Weights of a small transformer language model.
Size: width 448, MLP 1344 tanh GELU, vocabulary 32000, 38.7M parameters.
MLP neurons of a small language model. Each row is named by its layer, matrix (up: input weights; down: output weights) and neuron, and shows model dimensions 192-287. Each number is 500 + 50 x the weight over its row's rms, rounded and kept within 0 to 999. Numbers have three digits each.
After each neuron's rows, "fires in" lists the words (lower case) most often at its 100 highest values on Wikipedia text that the model never trained on; "fires before" lists the tokens most often just after its 100 highest values on Wikipedia text that the model never trained on. A number after a token or word is its count.

L2.up1314:526549474350504465546542485525567560445577560579504524518517484424545503462450568494477509462515561574442542476552508514389496431547462506489487491447500398474473469408561418386447444419509526487560482413425528541529512533453424490497459524460447422434557563538496482411585512542520512610
L2.down1314:471476477527524599522505591468455514504508514565535456552549488563587476474460412562530446538561482446471499535485467470422492499614490487529528481397506509527534541507524509464555547507528464578517504490526389481524526513458458564563483492529520460536422537402496604508551495602548452468
fires in: "states" 27, "york" 14, "africa" 11, "carolina" 8, "australia" 5, "usa" 4
fires before: "," 21, "." 16, ")" 7, " City" 5, " and" 4, " Marine" 4

L4.up1094:532380507476562530408380462470527543457489462548493530542534483460409480520417455499497462568423499538463522508544501514481513571455536433511494564431552592509483495535548472553499503527579473543516589492532530479486515497539535478581566550489503462448574510548476489580553523430447600563
L4.down1094:562541556446492558475544559438397473495505553453467603439437499564529553544518437497504496475491482493531491407452486582619524533562467472441437466540405455511413547521526481419647557489463483428479461430526503527428478526539438522532466466503584422513478473508486541534515461565449493470
fires in: "of" 33, "during" 33, "into" 5
fires before: " the" 44, " his" 10, " World" 4

L8.up569:527584539514491464476430473539529519539454423431560528490473559482493435509480479497515480553489503524389487579390478461508541491506596434490536523482470533553523543478593400547460543581470457552543533553423576507501499538531502524477527497569473490395571418547497474499580524493533477551
L8.down569:519551562501507551540464554516523516519535537636443507457454467504480576444421507459521452494496465520482495490538538436519498559392569543592514448523521462557531540557554476532500493471557477397483557609429459429502401458570551568553407553598520484500472495577578515562506540520506598495
fires in: "part" 26, "member" 12, "an" 5, "director" 4, "one" 4
fires before: " of" 68, ":" 4

L2.up212:527594462551486557493536485477420428574591472544553435469518515522414372438516449433478528620477504499451580457469469506528435528512537472463508461497559500506498478357454492538519511629583497560471467533426490499521522630573572521527450525463532363572522438543508534508568624477571478531
L2.down212:552564521547547503544522445551498524519468556463429537446489507498563478467536464431517486570518415630471462530382446489590435521500455525485593557465509553530470518507492484433484457487540503454476489480506508461514530470494442465490511611476437502526476481436446519429474504501628456493
fires in: "according" 25, "part" 20, "due" 11, "manager" 10, "player" 6, "director" 4
fires before: " to" 37, " of" 16, "\n" 10, ":" 4, " in" 4

L2.up371:543400435411500452473562468424399599503483495522564512652430456530523502538519502455480389514615470475476528453490536458520488417400534514458514535554552391508568489530585513564525520486499579430482482496562557507475489554452426470519524548521482494585516514452527539477497544518474483550
L2.down371:497534448475501485466567445558441535425397409505477480534536492546470578523548476515453603520540526544596430536548404498534552493497476513443565501534534515475545542551511453406504456481493429552557515472494437479478454496453449472544583532518612437540497458449589450474519502489491578533
fires in: "total" 39, "released" 19, "hold" 8
fires before: " |" 32, ":" 17, " votes" 5, " of" 4, "\n" 4

L4.up1312:496455551509516499499443529538483429530490543520444611414459434526500490507458470484374553534547548579252484506494499525564557462489536391415455527479535497532448420511525549494486464563610550484424496482481561486504476491537565603469466538495507470458484401561509459488486427525549491517
L4.down1312:515473415523413477588541566443534466552511480551446517454445467506516485527481517509412548511473501468443475597496500567497520481501532448445406535501535576520483390563503508572460550477483592538597523551600566499501580454497537549508530541524539426524461488501544521547445497556502500499
fires in: "according" 23, "due" 14, "there" 11, "compared" 4
fires before: " to" 43, " |" 15, " were" 7, "," 4

L4.up1037:488508508470362448568581502461438487440536514624545524607514566467490499463591535454502486503590487489509543486715539587536453570457380465632492472423494504541435529545499536475458495489496480399431455529500544510520524536418422517542442467460477525519435544487467529534430568493511483456
L4.down1037:530466383494501503510442576437535449515520526482451544417394513523414632474523475577471559496439472475482489583380504507479476452544528470419521526535618463458511467431506458550482421516631514558491519472390475434463502554564505602450453588432481529477536527553498551516411525524491460536
fires in: "time" 23, "states" 14, "city" 5, "end" 4, "age" 4
fires before: "," 24, " of" 21, "." 13, "\n" 4

L2.up315:534504521476522427530479456505502447502585448489573589472533497501537519555382453535460587367429507509483483510598573494501525457496604473491575491485475436454390497455414575564486489464539555523461494521493486413444431530553545537523488460415490451497630393510581454488525544472484550466
L2.down315:573456513580555506488420444551558542550477424590495428469546536483445553472440477492514530503478603434439452533515494535452501488437549516556431481544483502441521573507380488500563564480548502551467543448512510491506421492489455527439450553459507547504467479439451609615527525512486549524
fires in: "3" 18, "11" 8, "gold" 7, "7" 7, "17" 6, "13" 6
fires before: " |" 61, "R" 4

L5.up121:477468515489452492464512490545602580490474481546469531493406496525426439434418478526509539463526621475522475456482460469565429469545398419515503567458599516538500406452504523371480601517500462421543506519475468439553553470546497473492569486529376615560551464458521492415470431531498469521
L5.down121:535419533488494433476488467557546564552456516462426469442481500479459410423488605517471548487553589432539459473439534480515556510536496455429483503499610504435459520470581517481448517468542445412522478471499473460436511509633487464558501557530513541539579461452594409487428531579467466510
fires in: "of" 64, "the" 14, "there" 8, "among" 6
fires before: " the" 50, " were" 7